config.yaml
d_model: 160
qk_norm: true
tie_embeddings: false
init_std_o: 0.00855
train_tokens: 125500000
MLP neurons of a small language model. Each row is named by its layer, matrix (gate and up: input weights) and neuron, and shows model dimensions 0-159. Each number is 128 + 32 x the weight over its row's rms, rounded and kept within 0 to 255. Numbers have three digits each. A neuron's up and down rows have the sign that makes its largest values positive.
A block is one neuron, or neurons of one layer that tend to fire together. After each block is what it responds to, as a language model described it from the Wikipedia text at the highest values.

L16.gate10:132141108176159118054105150127120151131165156128189146152097109143173153165134141075118139152075111131137130095130062113098140141187081122115158157137120110133071100143080133089106112150118065122134101161165139068119064106124081112181138105112085144112156158144174122110186161102142139170183103144082112157161156074130107131141128150155114172103092137114100117050168210078128194090164129144072125140128154116077165112110072077165166062111118167116128142093103094159136092137128157
L16.up10:113154073117065135140110146120139158148154046106137143147144160163159125130097147180074134091168135081141149097148103157164134106073173143094123117130077168178122152108151152147138086126147150148095105094108141151106177163070163196101128159145103117201114085055149086095124044118136124098099119116116084174188190077140108087157110154119093144126082136163129107108093096125129094155040169144117109124104092144154140093119147091134139134079086132146092134126119123135148177131047120
Responds to: Tokens immediately before an expected number or value in infoboxes, tables and citations, such as "Total:", "ISBN", ″N in coordinates, "W |", plus "a/an" before rating or income figures.

L16.gate324:084088158116152157144133103132223159138152184181081174122098101095152111107155167113152150199143102109094124096070150126125144174083090118140159139125093116116128157117145133083093148110086124123158150165198176091102166133158139211126118107111106042135107109066151138141166130151125081196148087073095143100147097123150149158154122120135151096092117092130111153153151173121150088117166116130160151116094138112126100192129103138129098094130109081097171140166140122108033142178087156
L16.up324:171133140165112111130132096113127096165113129108120099184104116175071157094129139130103092155202156105147161101098135062114155084118137147096135149106161133125115148078071177062093111174170182157137122087151175148099126029153177143087136190097098095127093139131114179189053102135118155128098116131131106172133123139191152122165134135064157150093135079137205143134115175116144107130137169127150126149172115145079111130128115146107107062135179160147183139128093148110167086117103154
Responds to: Function words opening a new clause or phrase, strongest for "such" before "as" after a noun listing examples ("landscapes such as"), also "that", "which", "as", "there".

L12.gate37:084119138115181086142069176120147147134128142121133143121139089130119193106141190104130108112130130178091137179107098136088152073185130162189163099134144160105140072133089093099130114093125129087121103134175117141031108144114073142160150144166168132185124123133099199166114128145131081173175125092097112149038126124125126120167151126082107108111066123149124141112122222130106108154163133119113124104134184117105135124156163092163193108119155104098131026109100129106121170151117125
L12.up37:084108100167171145104225131090136110120141112055152127082117129095138092108159184152137131110145149078059128153073063085092172108078143145133132108104122121132097132141108139142086117093186090143152142113068119103064119089098090165137165092121153100110154172135162147131083096128129152078108081086066156074121111155142123182101178152158112113132133171135145088133141165153072113121131158138122146130186080115140141090098074153117154128142081151167053133096104107197110131128100151
L12.gate56:112161178153189142123193119101113088146134143114113113114175165087134117125137153148101079182106060169144137093092111141163149140173148179164166096097097128093105124125144185081096147098094095223080125179169191137134127075117146164159139118109180091144171057086144137162159087110138157078092089171133096131116125107117113149124130140133131112155076114091065128125137102095176150096124211094127095111080087118106136115166103159196090149160119117097175131111134113142117114133143087
L12.up56:165135137132120125108183080209144128122114148156123134065146081087146157153155096117167141163184123126110164151167117102083104161092157086178156180099139170080127126149145142120123124133081092127093129073121084076130130120104154066157160122158149164126117110160162122124124158092162106106119127126172161111090102082160140123160135076107117114198112164102145145088084182154082128076123094177135091086105157091127157184102146144142118130102138102047136137187086089037135176118069129
L12.gate114:047140140122110119125138111080168062234125070086125111127097151133139148177150093121132136132157094109147130131119141104153149103137070197119117146091107140096146142125151112081159158129146111180054173191104141101100156079082140144176179160092181132100084129093114159148107127140166119133157142163109168143118133150173122125138077166123093086163106176094114117144168156151116080155138159128137200131109173187132135087138091161112163173106147134104132096058106129159145137106206131
L12.up114:102170159102129125138130146138175117147143090101131108196093208095120095152168048078133122113094126103140126114137097136109140173118204157109125112130113100132083103097181082109151122107146135171085165129139134117191110096099143076126160162043158083107079122129124165141127153105144187131103098169068158096086177114127144180185104167144159131123128181158096171155126077165105109203155197175120176114106161142118127098142099143137157156117164184108162120107131136174171127106139129
L12.gate150:142156163147152126112139143124113140199252152129132152141144140098116080107131098141113086182121125150100149093093158126169178139147095134133164078107098123107137187135116119167127133086148135103060083170118177122176125081116111109171120118065148085154131091129157115140110150171152103138124044088112096117121178107128098159145192109139191058056147154123167120143159128061139129108172160108117139104130117075129088119125163078094166098125072135126132161086119150120181147138176148
L12.up150:129138151161167120157170128120164110229148116121148158082084096087059129093160148102118119122102164080149163138126124108148128142169154148112111146042118113086086089060060113160092128164160039162085150123137149075102134138128134136113126100080139155109144113121141161077094062123137111166202067169083153091079101121183152103182083126126158117088151088126168137121139151101136094100139144097177108116153132122149130076091123145096126130121149103117108160132124088160163165145161077
L12.gate158:095160080157110092091119137121086093160064143114073145094139106136129120120130163083100104179132095089088096131099158104197239178088151201053077154169121188126109134148160097148130136072109115108133134117130136103190114159102154184156103125080124143092087107109101111134149134110097107061103151103156112077108135077135119166160134103140137065141095156111128106112127139109110106141102106184113202163219135086087095168136163134119093130098130135112110157118118150130126136114127118
L12.up158:146103137140117105111153113139128115133174129068123143137138148122138087085086074076138153156130053126121129160087122103132142161114187132147143206084105146047091082107150194130129146102134088175158140125116126115164084183150170102189093143088124110079143077103135112145110147209090106123060138123122112069151140136171158163126146073129150076089145171085148118127126150160124126097127123142133139067092128120122101192030150156098091141132162132102136137122113146041108088122132141
L12.gate174:112165102167140141128157179117153133158164083132104161143153177136085086123104140098141149152185164141087128078107171146150104169120128105131092144130117112195157169079130096145110072171108116130104171143145133090143114085122154183125155105081058143136152154128187131068084102102161115044082132134166107137159151090118096062113119167133128175168087146155113085225108087091110102165168104060132112173118206117100161147157116139136117108133115106124164117087100078161152147110107117
L12.up174:077181133147170102167149190140150076192120148115111098121137116127124150095132146125140139131147144093131137078100172153152108082141190132166192055091102114138092080088121151156137052119112092100097146148177153087134164062080128149156164103101117143192171128163124105073105160143125156109109114152100172183123119105106092100117070148126183171145091132127170140097145103123145164145110145092185117144053128081146181135157141131129128187145137152132175054139125073133116116071138114
L12.gate178:158081092204084104107084139110101146143051158157084148098131100140044116188144154150110136189114095174126168119100127130117109140120113134136149114079117111093145125132133165116116147131143094146117142123152082116122192057128137144084088112098121102143042109175143145156114138215079110086120131195155137167143194179123142107097094123172127048129057160103145107146095148114116057117156131166159157083122138096115122136121132088111147108146107111144129084103105110148119165087085100
L12.up178:138140158150159063114159156135105079091147156125134113137145155201099158118131140123118120242132146159085187109100136133144077134168061190129110113151128171134147133148157131110126153213111135152165109135194109134102171094104105137131168099106141142097138103156158141137135108154101103161079116184122087129147137131127156157047141093192117130149095088105182163111121100104141091131100155117107115109174082046102068110127120079102161138161030133104082109133158106129135110117143127
L12.gate179:141156121162139142153112096099120097165140138116217167198139149137148164127109127092128131172123170115133163067040217168140145104119114155144110123065103174155148110097112186130094151119108096117111154151133148143130138130166196103077160102094205103138099125104112131103118141111142111140163139155158145140111094130102079121085131122132126097130098141069148133146148142035160134178206094118173123138152076076152118089083151204138108132128152149065169105120113133133121179113129177
L12.up179:131157099116134100142099120093190079211163147108166097182064116119128183109131150114163139168119089124119138077059174098184133170138137103109150139045099139113138112115125146143136095141121150123142139125118143123123126126082143147102162102046189080169108158086073128104077144096117138137139112130139184101121110144116156121148143146095118127170093134070168162152176158093153134170185143133198105166129064105104144089158181147092114078130132136096140178114156117229111136121112138
L12.gate186:085163163178125110170099139072101082164148085101099105141087136102162135072155137093109146176107157133122114132137142158147180077093065148133113129125137076181148141147134053148099209094118148108099074185143159081121075116156074093084128112136116140149113111106130143126125137130145114142080089112122095206101104075106118160120086161169126126132072065102144104118188158120112105145161110167094162142094129092174111120071119172113083116092150123115193184133125102174128126069104108
L12.up186:156175134174147135166103141072172131189119120124151120137125124128132120070109155135151187169116109123080180161093149136143110168120139164164128160100131090154115114116157115141149146160122151125089188178135119121060160140109061110136120111084076120081178144153163129140128086191145146164129132150108120131186098153164135158073149145171162096157103143131151131145123125119141102111173127100084123143102135121196185151160152166089099113096049116139220157175109140147088079161027087
L12.gate195:133111058154109171113169135139149156105109116032126126103186123071113095065154161065104167152123143099126108155119130137092151176103078151149115111136153114122111168161137166109134110091151076131154137045143086130183157171072138172120124147199141108137143132125055090157142175144128146134157114145098100102105140144157038147176117157091153115168130192152151074108109121194131123139154137119145163093123187116083136144109129163117142072121164122143119139132136128150063184080118151
L12.up195:122126079132082164168162083160174105129132153062132143115194081082134084088125112122093144090141142086132157138130162114094173133192105132162128058163105127103158151109163140126139147106155099131118049110143082112109114159136146173126093144184168129130164095084099094167158143136118149104153118163061114077101124132164114086139154117131125129090165165104188061169181139167109112179101056174147168126078168143156123158126131175122062152124185109174124176125108142089103169111110131
L12.gate210:122168158175201114096128183181137131128078130139107105031139098114169120120141148075130133149086125153174158155094137156114155121184145142162133112150123159093159124112122134166126076117107066144140127189141080128079170128182156177158157129101142109161128144117112120118108082080129106085120096101104138162112144150082119162127156047110121126120077136121141089192137137132195149151114146135114121117131166125090093096090155046108103111093094067150104056184140116181070150136081118
L12.up210:148069117128165151109164116125097169132080124119142123142137099187163107138110089137077101192083062201123206130146133175134178136105077124114107158134117132147126068158205195067097115095054098137118152152129122169127139059128085161121161139115122142140136138113162092165104114110120140118132112130136127116146102094210085124160191101074089131171100080118092132149171111168142154184140159121098092101153102108144123130122102105098077060179114125146168108115149165151115117094158129
L12.gate230:141168132132147145127128161084170085111096097109101082168201166194116128102119114110149141197099150144171162136134130107165195156155146149087180120139093173118149090117150140098207132119137117120109156088106124093137120207185087185181104181139130092072099102110114146159160136163145163103134166175129125155077124199161186109129150072198112159165120122149122099112110132151135112188078124117098168126139143148096066117112150130126135134185124116102147122132182102140088080170121106
L12.up230:103108153047107096153196149094151125170170131130096144148155108129095187109089127137134201154130131131155100102175183125112128147181107106200193125146104156082131090086139127119132099163139125175111163179073127127164121180086158123055079118162176132155065136140101139111140067103150182179124150126123121103078173060144148098148127100100121166121142089097125113190121137163074094124171102138097129091107149080148183115120136125100122136145127080152159137153128100204142121102120108
L12.gate308:140106121203089125075100086062173156183121132151145068116143114105102127135116094084164083152162153102157161156160122156147113149155139097164127147121113182109117125137071082079137166120106101107169101226120139079074145131093125148092041106109162105129065090096140183112094127128133109118123125103123151137063101100082115127120100091148154051124124139116145058171125110096175146079118138124161192105145153147114130110125159101173062129139193109121145159135145110146160106129131175
L12.up308:156089186163109075153138152145122194132129062121149127104133095069073087123157091101060108177080156106156114142164073158139114121070184126142134146069141145170136111197135142134090188191118115100099126179120180137142111074125126078093126123153122139106119101184125167133117094167129137128145198126130127109168110140130171118082094105144115162139080115104132109145120086023115153136152130116172088107103161160147159131161166058116130159103189086097157107170126116161119141135118130
L12.gate321:140169160171101121035116166138114137112162094088178046130170110159098040086168086116081184180088103146134185151131152121099183129110107133087138152105142102118168107138119159182129173115120131115152147120123101150132103155137086152131137143122156086105163102100088110084132214152113158148125135105115145100110166094117151135152123116119144111174116096096179140096115196144091106111073125099163121074100125104111100154143194156097117132152180113122150151169063132124152132104045092
L12.up321:136136151128085126145089194145151058109146113120144127085111134141137124116136183039145161135053106136125113193101142149101115079156104108115130150078146122101156151124121105110141129075125123147112135102172095149166120176132052137117073133128151126157146154095125153107081141157158169119125127140121172102164118157106132192079156067088119131216054075125181186075150209125100136145158167122078162091148157083164136167135117135155072086136149147126167124129129130136096103172093114
L12.gate323:106159123125107121072070154100127131138088098122079175059107066101105090049142190095116114112076109119047112152088187060092112145095110156110152169115135087145151109119124157136141206100148139154133113118125116119120096141170160152109145115158155059115125157087119147074058100082132160115140098122108139162115151118113168163101099160141118102191140108093127083139092077117084095195158155092135131126180135134129140101145125105158101162122148138159097114059122071172094138128105084
L12.up323:179162133106088111123143099177155125124113118084152103080128144137087135085170145089148131139085183143146129178118122107125172159124096090100188083105115096118132123120140143056110130146146095128152155149099165137124158166152136172152134110119168128119101095084148139121091074116138183173171102117089113145148151179097225154074145145137122159141023150081148103140164179066075124154082154142156137116129162080140132119101198168140063113153127127208100097111145126128074105160130100
L12.gate410:125137114162177127041139123168188138201148148110051094119111130123129133086114128115045174197111113068127143101121123065151098125104141109127095144138101094176097123158143151049093140168104124132114173113178138122134159118140096152139100102111254117134114136166140169165101149155147135119134133135138147073142076136103151183119125128125166139144133110099160126143111168055111121130114192090153143106188144130110125107107154146085135096127123133125130101196134064074099170133114137
L12.up410:122107150181113139113128113083140154189112135124154114157143137132140152113112105143068166158074146139103119147092106055162126157169137089152159132068135143129126081108188190060176129084144140126121135129117197113139109070132099185141098122127196110108108115178127179157090142155127155096055107138139141098126137137076149168174140091108129120165116159083154151178135173055109109162085129092131136146166193150115155071107146201075139123139213097150181120153122089121123138117129124
Responds to: Mostly the middle digits of years, especially the second year in ranges like 2005–06, 1995–1997, 2014–2015; also which or there opening a new clause.

L13.gate2:165160179111100139074158133106121126132085120074145119128107209122108147080161098201166095156112116125124108150120052120110154146182117105116097112128074101084108114131131129136171159102212152114118082104105079112155142135178115146121105135080086157140124148144059110139129146160072118124158154116151112155123150044113164098150111166095139089026131107137174138149139109148117174183094118166091130141131112091110089210160116175145158133082121151164114124133170130134174165070112136
L13.up2:115130141085098114113178120085112154148058095095132067109134133131102111087095076184130104179110029119109121075145080146141105166126128160122093093166099149161076192120154070150166128155119047151086113088148146094140112106150128117134126106100108177163142118083106089134156138175107120130144081148198123125149106070132118141088126106084098126131144117078119125081129128153160123153105104143103176150138098079154094186139106106158125145078162140141108063134225124145082134141099088
L13.gate58:123111142101124109129189147114189145092096107167093127067124165126114101124132073132170094063116130206096150101100116107061173110109083121126137129128112122109125176197125205136152047112170105085131147136194111101115134112136136151170088119161103110108046152136121122167048087145129143100112184104104097136122122101115115108120089075090077081133157100129162135167141117144147160145108097156110116175142134124090162141128152183173169171163134144182153064101116133157159156155163102
L13.up58:166230110165129107101106104147130165086121081151101129119145133171095106089091129185130111128133137203095119158112130118139135181128086078114116136145077134077072150148170115121169182127149113106177140131145142153129133144134151126148107148100096133142093115156120170130139145123093136130060124103115178136153087045189133113123194131135162197092097104082085130097091110107091130150156111185133153110120163135151118090042178184065158108144123138163103068154097187125118125148081143
L13.gate252:095127153098118134129143167083131167136145110111125180196149169149140095116153141152130110125159110112077167093106161103090109132140114202105139047115151111106145051134148141103125112080215154096119174145163188078126061138114148091080145120109119144091072095147134115178140143142126138091163155175124100111091152042093180166138183169107124126080122120130109106087111073161132118135184144177093087146093104074148106169118131076102107150108099114144126112084169116168148177153148108
L13.up252:081141128169070174067076103158150165130155131143154159119117111112121141166134074154186099123155113112077120121080125069155134150088161219091125110172142193130102135124168141151095191106130119018131088147170191069131129141180152111099091155153120143075117117118130149144097130133138094110141167111147149148102107126138137112086171148093140121159137156127102110156114077074120193104088111183137150076154158135146105107147153123127093142086211086148114111147096125114140129072166133
L13.gate345:151132118132118089104115144116180119160129118121098109100072091104105099087145182142135116150098061101158065110178159134155093162180135126224090168112169109116093115148119087189125122126198157139171113128126161169136151118082103178132133173147210088110131122118144098165163052139140084087134116121111155112137091060131113105136125149091086165164149142116062136126052088116174118168104162152166136131111126182126126107093162128174185168099162109158111101137166167093122150143141103
L13.up345:115101066161146116126124088140148134125127142090156108122103105144168146141139138122094124114162091086094139134137070099085132101171142036145130154162156123077161151157130133132138115102103137148199091076105155103123153181152143162139100132106076110153058105110105140137132118175089126179091166153149160153102063130103150115164123079177159090157127180181163119092068037136143194054092111181131168121141166131121138158180163102150059114085169122109118138135171120123107116101176139
Responds to: Mostly the word "by" in any sense (song by X, named by, by marriage, by-elections, a bye), plus the "—;" placeholders in chart-position lists.

L12.gate2:176130155125118163115149088133122135137150146106115152059144173172131159145107086167112183045152188117133167091085170072088118115164137126135081163142106133121101109150119083168106033114145202126144120113162123192143158177076123140110160157102120176127140119173120127126116154129112137159077134108164109108152116131170130102133112052123111079098133108155112164111082153046106107131111157150129111096105134124177178091134135077142136131072081084109177145141117111193086154085120186
L12.up2:104112125120132126103136155116127161043133128179219131133116119126091119153116116104158163092141135124138078134103146124154124157153173101153100110121066047109123114080096080138107095125159108152099154070202093077131167166072158116175139211204106090118116112146109139142197090115105144138145143083086082147116182118093104106143116116133138195162134141115154123169146089120127197097153134148137081109167171110102149141144120085167104172152123162086137081175141145155155073114157137
L12.gate58:081143101164120081129075125071126129171168062122157135197109100099164054134073091121123125160149107137118109106164113180110126143146061146151107142096112130145164095178124163104101146139128085106136113166169082097139157122166146142143133148090100129149106137107107127133123156114114147138111163112136153172160105087118108120159117194124126116111054109134100120138086113126208141072081121143098110158164175132091236133088138094134139092144103053084202088133163153115120135066113072
L12.up58:128130152180140090124091126168109098152101142114173089100157091130080212116085147147116156108072085166159112124185155125127064124178158131083164097103128121148136147097145097124137145140126119081129143068111106115215226092095117179129122126153137142165167136140158098156117137190059147103109099116135109119131150182164096081175145127169080102085080118148090089131181142158085087158117155130160120114057132117105211085134155127084112136161150122155155115133135119111133152176121160
L12.gate76:149084179158102143063144155122116103130105156147134173109162136101116155082093158103102079107080107145132129211134180094150129040190065130123078139152095084136134165140092082081057126092144159188112177138133141102100125109108175090111060128094090155126175104118129133155181143174142128161099066123111120126174163132110132092108125136105124166065109163083077167099146093136162126144136092121149079099138135164117086159122136103158119142151140093117166166154101171069107128081141129
L12.up76:158129131145111127196111117157168091111139157171093117156215159127086054122069130093133165128180164113137210139102131139081145126181180117165071115133138117130117163126104085158156116108125108147112130103133135166117153157123168078182137135181159152096137183127133144168140147138157147121117099109108092142140180129057114143141151099168063143102134101134096127100113124181115103049112122080117087060144209128119143161073084129163147045126094150129128126117082122164131140115079118
L12.gate84:110105118100095117157113083075105111172121143150126149090162158145046146110142153103078103165135074150123084133095105117117143104074144127127126114222100088065144098153075187175078135118101170092142085093139173150113164099144139210163135101184133145139112083171117141139109124123123153158145119147150135085157117123104096090120158141118111112231153109159133110175107158148094088128137144098110165113127172141095129158137144022178101111165083137159154090188109114140148142107140124
L12.up84:111126204017095115174119112077099108123114133154155166128121185193091114107162096141095166161106128131134102125093144135127119161099141096141153125128143111149140115110152142193113116117039141161150117116149173124119143155118103118107082169153121146140138058130157143136131162078126162170119120158124143156093122168146093172117172099164145088153190059177094119128080123087185076103091125134065159134140138155120141128144181106079145150090132130112168134222127094200126122151120171
L12.gate128:131165146142174150122168146069160204094162174104134107123156193205139092132101095114157171112090144116125141149152112171072159159124129132130127098153103163049163163132139163094118193098156123112136115221119119083164090161185144145125151149122180118124070094106193144154129137165151126165119167171113193108136134114169161083148122154138169091089165104147093153116113159145174122124060106106115101138122165089116110109176208147108092138125092162172162132084144140144135125116150140
L12.up128:100159120120167172179141165119102131106090107130171091172191164151150149164149165165139158128073138109169155102154107212076105118140204124124129104133086100081153109171133148121154140179133123113158058219117099091099070125160100099163152119136146122144128127131114148159075189139122083123120116181141154092051135139153101075133142091122120087086134137077138091076150148189173119153096133115119150177134204143112143112177144093132087121128132168165150147122186102107100144116142117
L12.gate139:096166165182131118128151200095135079148057094097123113120112139126156160168176079136157106098133130138107143099135102100172146140127083159037085085119099098139104107108205089142139069147159135126173096152118118156167092105124139134111128080127123128122065119125067104171163076114147192114136141094135108167143109113110113130141163158152174141166128077165075133084148133189150175142134099153151114117033128180102138133176151151155141119086113070176125141141130120146093209136148118
L12.up139:134110070149206149126125096087121135121201129110075028108162189113142092106128114108106112136120159132118066094156134160104124094101180155163083138150118162134191133141118134033120079171127124194097137150070168095124089134105147167176175171145143123168120151179120109198161160140141159165069138125115097116093126128131099126112141106117140137121147163149083137110124117099115076177154120167130135116104155121082153096115139153161123076187121127082148127174072098106165094153102103
L12.gate184:164184135167159080061152119117149150127160105147124100103129139073144077122095137084132103155110094183137109127118088150108126121139120094147136149145088125141117096218127165102120173102055101168209129156145113137149199140138074109136140152127214154154111103093132088153089139190132094114135127134118129177149158125114121127147186112138112112173143143062078067121100168118116110199134172129138149139086156103115163113097176042151147094181090066139124103120156122158133175138124143
L12.up184:127199148141106128135133142133099094120176118191116130150133097101116095115097136114214070043095171153146127113160116121129081127146095128078123161103070158101081057164138095124130160113109115129191134144148152165068152154130126103131117076153198135102100099052091106096154124123129149134171121110149164118164153124139128109175114050201159106148144155120091117113141080075136130148132188136170146145098166074150148138132130112162117102228166106116091148133136095085132134148108152
L12.gate188:122157040112112090158090121075133139116137115165149099143132161123160162138184108166170125085124155163201134144127156111130130124106145145119168122134060182118135139173110107113126077155105164093115080087154099114132130140122098114132097131150131164162110044073113137192146153155154073156154109093061117102205176090105131107124140111152152175070125116153089174099182144111095125203113138137078103139142117145070135105114157161167136116191120118091150142196126088117112137124102058
L12.up188:118145063184155161131127168129146113123119133162181167115169153122183133199132115149143107097117099133132168184107113125138146117104092100085132134127095151059173177134123145096161083141136166185155123110118172104089165130077180132146127141120165064178132135093114105201129150078081087129127175169063096128144145169102130097136109117154168121093147148155131205146143070156156032158119138123124101149098122135118173124154120135122138183147046078145077101154082105115122117162101111
L12.gate199:162128107098104147112125142125163119093157083118112180096113107102203087104155146201099158095168163098153172124131129083077144115153112106113162197107133124026141200108140141129126136140155104136058137067120119201102110136100059110132085088186114137065109143113128189166112126127118095137132159148115233081123108099131146114137105108171139134134144117177142147144141135138103093159153161135080155154100154126089119050096122111170115121125111151157113167142120074170141154135093144
L12.up199:171129103131112117096123177121195090130097105102190193108050138088123113129126090114099092122133135141190127145146097105126144132140110116116139117095218152153142147078135180125120156108154119157128078093081178132095092087106146183175081119153062082104124121179098144142172128108145177175115096118136177087149182063109137138108134191139119161108157161179165157067167131102133132099122091129166113102176192100112120136153108146168086169128114111143111156154119115133109063144071159
L12.gate251:180100141096156074092178134142150123182071112089132125123136072147124101110129122165154150164183194145153099111134145157184171190204126126096194129173107111162194123138172137083115134091156110131108140168150066111097126106176155144109123201092123180114169115109119121100132149160128159091065118094137152171118141145108186124149109166136187161141166133118098121191130117099082145160108195087116158120079107096108145115119117147114206100149104137150171152100117110114101128167086159
L12.up251:135170159055156140096117149086141137103117119101153089190140124076121173169079145153168129121159030122185091138118188142188108138202079118078165136120151112187122128149094118113118122123127145131101105196139085123132116105150140131117144140115140129176139074119131109104136124095126132146081156124181201105082150124091089086185088071123129119058096153124103083156080086112103201124111170098116141123145105108133089104149103107123162058130134136125132132119118087113113129070095071
L12.gate282:129077122140128077128102116137119128160114100137164097105145129079164106102143120118134138184068135067154038136142104118102093107152109156101104201170079132098142172167132128190183200109098064136195111119092120057133105134112162096113171115154114113115084159092103144090123150079133141126119092113102110084108098090100094121129160120093154131076138065089133156099151104098163093153212141122123144097097140088096113109128088113126061174095149151187104112162184089109107147128143115
L12.up282:095150100206114105124077164141121156134173180090118164101145160145147162124091115173142168091061096132066094126133128095172102164161094117123090127116130121085126143121162086097068116137090103140124135140172095118091058124120100178102126112155131183129095082090087115121121134080161123166136129139176132088186150122176110111087183115076084133106139084111074186137171162125087158154178096149195083059109120188127062137099111123123158174141105112139102141104129110147134162147136173
L12.gate303:133117207125145095051143138180096118127166166089145081168131178143100165113126133094145057154198137172163158093060197186146091086082125198061107108142124124154205117128163136166075132149138165128137113081079123158113132119158134079107103145158122129181098160105168158111177165107107114197125066121116090095138108121112116120116069098153132106128108092116046155102106117119128119134125114119103156129093128165142115176161101110142132131114144158116146084089130114116132087119089112
L12.up303:111061077133117156186110105132159079164107161187175124172123110106169158128176137106120088136149086094183124155069086145078200130138161162145113099102103102084122060120192084078151127088065093116104129060073132129085132169099129113126085112108121154106095165039141158139120146072128089158115112140107164161162162094082110102139122111145162098127130115159157108155085162111127091130112106154145162115107101104156110060129062167164085161120142142165132134136097119138138141131097095
L12.gate343:143214095133067099056068128131134134124110137121144145116146127136080155142164070165100091112137121108131122095134152125102140153083084132014091085095137056094141127176130100123140153143131134121138119093117078085160133085071105100084141141127170135120058149173071137145137158147146173126192162090128188127122117090143137111140137112179116117125104111163085133121109124110066063143156123103121141065097142183083112117138144156152140139180082098081149126114134141112145086133075187
L12.up343:186062112107128209134159175085126145108104165129154164113120159122156108128070153133150098146090133157168087096063133120116155149135156118128147202162080147150169168162185144155167125119095111126134136098117072173106148141112125164123061133099136099129092096071142127079147112076175112145134137120122128217168194186095088113143100164114140106103157158107128192084134178206152098150088159081147140112146123114102124149080126127098113123165071095119122146146152140177073145127121106
L12.gate375:148121132080101156126094125133093173096133156144165116175161147174094128146066070136049113163091129178157099142091159091088137123162123124120062086139121187134162113123140131164101121154127179163112104104149094118112095093151089092191083173152151187045105095159111156171128157150157147169178153139089096110108077116184161161184169097147120094086129136156097123112099101110111106155155114150055145106085146162102116096103160107148112137127116091085103133144090094124145149149043159
L12.up375:150089114136167131091106143105072101109134065114148099131155167076095152128147151119118141122119193106149056142162100135119117143122090135113129115136111122146113220126155162145070162112141180110103138168141128122176123146160103132175131136201158080095148146094112126136121136105144154165162094084102093105135185150119110208179150176159120069127124138165119102156111096130169045170142103139067159097108189173141108151160087103166051178176062131134146156107097174128160134128122122
L12.gate429:177100112088178131157134112162172110145116128122137165098142122101056096064126115144134139111148122167183156134139200082105144114166099061097104170172091114145133207131148145095138088157177159156073178155080185160089124122159127173093100084147106129125139114142160123138142133113129129144107122141124053082119192138120162142128091168176174164099095164210152124138132138116111129104129188104140139136101133141148077147116111140183139139155098091157130088117200136038164132145135084
L12.up429:191119121141157097167095134130159145133153118127116183104117119107112125059106079174095121084129111184127119115210145114094167111184158120058097135128165158176110151141122111094124060121206190095131148123126089174156122071162077176168110096142091120134135132161142116150144074137138144140108063151168111108069153126142124098094129118092135130148113101196119086085086102121114087178115144111154167121128161176107123112195138179117133090093112099136131128171178112073148155108188173
L12.gate434:096134123146189149167121147097102160120116141174128155147177095118113126156111085096157104130103160093123161100061164141169143108096087072116080169111121142118165168148103082071063163155103153141182126132101129134062207090138122113148100084162105109167205125058124159147121157161129098105104140166149148122118142103116136106098081152101060074124135137144142124136147148117102061101111109097125125170080156089138126111169148127082132069118089143107174088137050101125185160093069123
L12.up434:146106128078103164105092175092134106105159144089134155144109102132132158160117086121137156133108141116168095153166134151154111122162086116097109143165098183117153134107125113077127138140136135154135146107147102139130159114109121058140113148186068122109157132115055138160171116185105137162095085108186165128104212163119146077113049178139094106146101203179150122107157116133056071133140116141108037185113126123111124112165113120168080115149118177139168125095049142078126087079155151
Responds to: Field separators and labels in structured data rows such as table pipes, "—;" chart-position runs, and ISBN before book numbers; also scattered word-piece starts like Ch.

L13.gate77:068175146055082116071124104179116116098159121144169104106152141148173124113136154086132110134173132136081093191104230080124139065113075111078126178144136112158121111109129156151164116128124155113150112143158099146137116129071126087131188178092199097160095148085077099089150171122124158145146136138167106082100139134093105132135147144146136116137093187050122120128106170144131116209160092120145132153099122078107131127072111060133145120119130093124143141146155133088113106192078145
L13.up77:110132160133120108130163174138157088150117108149139128133186115114109152174174163131154103141186123101058146213136114114167127148107118182128102124137139134111098122110165131075128161092151161138118091131160153136135102085095062148117156159154148124121150081087129122117084114142158200119141098214137208083126156174133136139089140123076100130195127124074042091143066164165117139164112144148082144141128125080075121027132095141186115155133125111124106144116132126129124113190073120
L13.gate179:156130176092170113083152139128084129109126116119154096112091103133127132143081189162076185175108124148109167119116156088073127131154104121186173138103158124190071104084096135026130090164151147096118097127122133080126143068140052134173168096135139134143113149115162167082154155111118123119127152112124177130118126108167165161138138194071144116165078085145130157165151127041103087161154113070147078141161115145124108113102122149131149138141155112112070081209118089125163155134137111
L13.up179:143137125130134135122127123152167108128161049180104078150146163122148093176092182162151119154162108145081158110186121130167155075137137182099151076117155132125070113132127049146142130158105159106185090195084123108077087089169097068139137157086154113118124134135134119117109156079095102127125147119167132107165090098091104137105148151089127100134117124110117105086140146045150149157185128100150115090133142136108132137142119086202118189149149175149147122193189146070144197180111097
L13.gate323:092117081167141114084149083098156099169110114153106131083123099124093121080138155072092171151199098104113139144080060099146193104129169105165093166157179101118146114143120128084140174121108120153113115093164085144142124141112084078097126115157128085122134079136100161183200128147136164101130117073114131128086118152112143110124133158120113168175142132091084149105163181172088171127178140130078150110142113179137105152126068104108166145165091168156126077162137172165115152075051062
L13.up323:129130139139149098108091196078151126106110097147154113174179136129067098165123136137173175117122067103075117217143120154087078201151077121125110118112147094097104148073147138146176137110125148173091163136177132072139097158116137138139167111138135137098127059067151179102076115122101089076136125171150123175097149105102129196129100158123179117148142144118106105149149159176165085213119153122167088105089137125195109189161126128163156131147131175133129165117158109157125149158109143
L13.gate366:094091155126107092172119170125098159167104130122071178104098124081120137100185113062168133115121125134168109130174138117162119125089109076103136116167125125124091156085159061126151178139087092144101079127107115127125154134139073113164100138115135084146163122084066177120093184129096112118156125127180122160099160158160145132138100076148212114121138119088107104161209152102133157189111203147126155191168108179102084179088097104140156088077096161117120099102132129181117133142095087
L13.up366:142131084151123067119169094128138110133094110141107140162141123188133192103103146089143164124180105132114107043090087079119146129074108143096162139123151148137092126156131125128119179106117091143090149135135145076109162080139060145079134123120175137111052143101164134102143151225127101109148109169102123156085135169103140118099076132093183155140118111120171101125113128225154102133155120199135178110141110091104075144154119142146056119189119138091126095105102088128059105171124131
Responds to: The third digit of four-digit years split into single digits, like 9 in 1994, 0 in 2006 and 1 in 2015, especially in date ranges, tables and lists.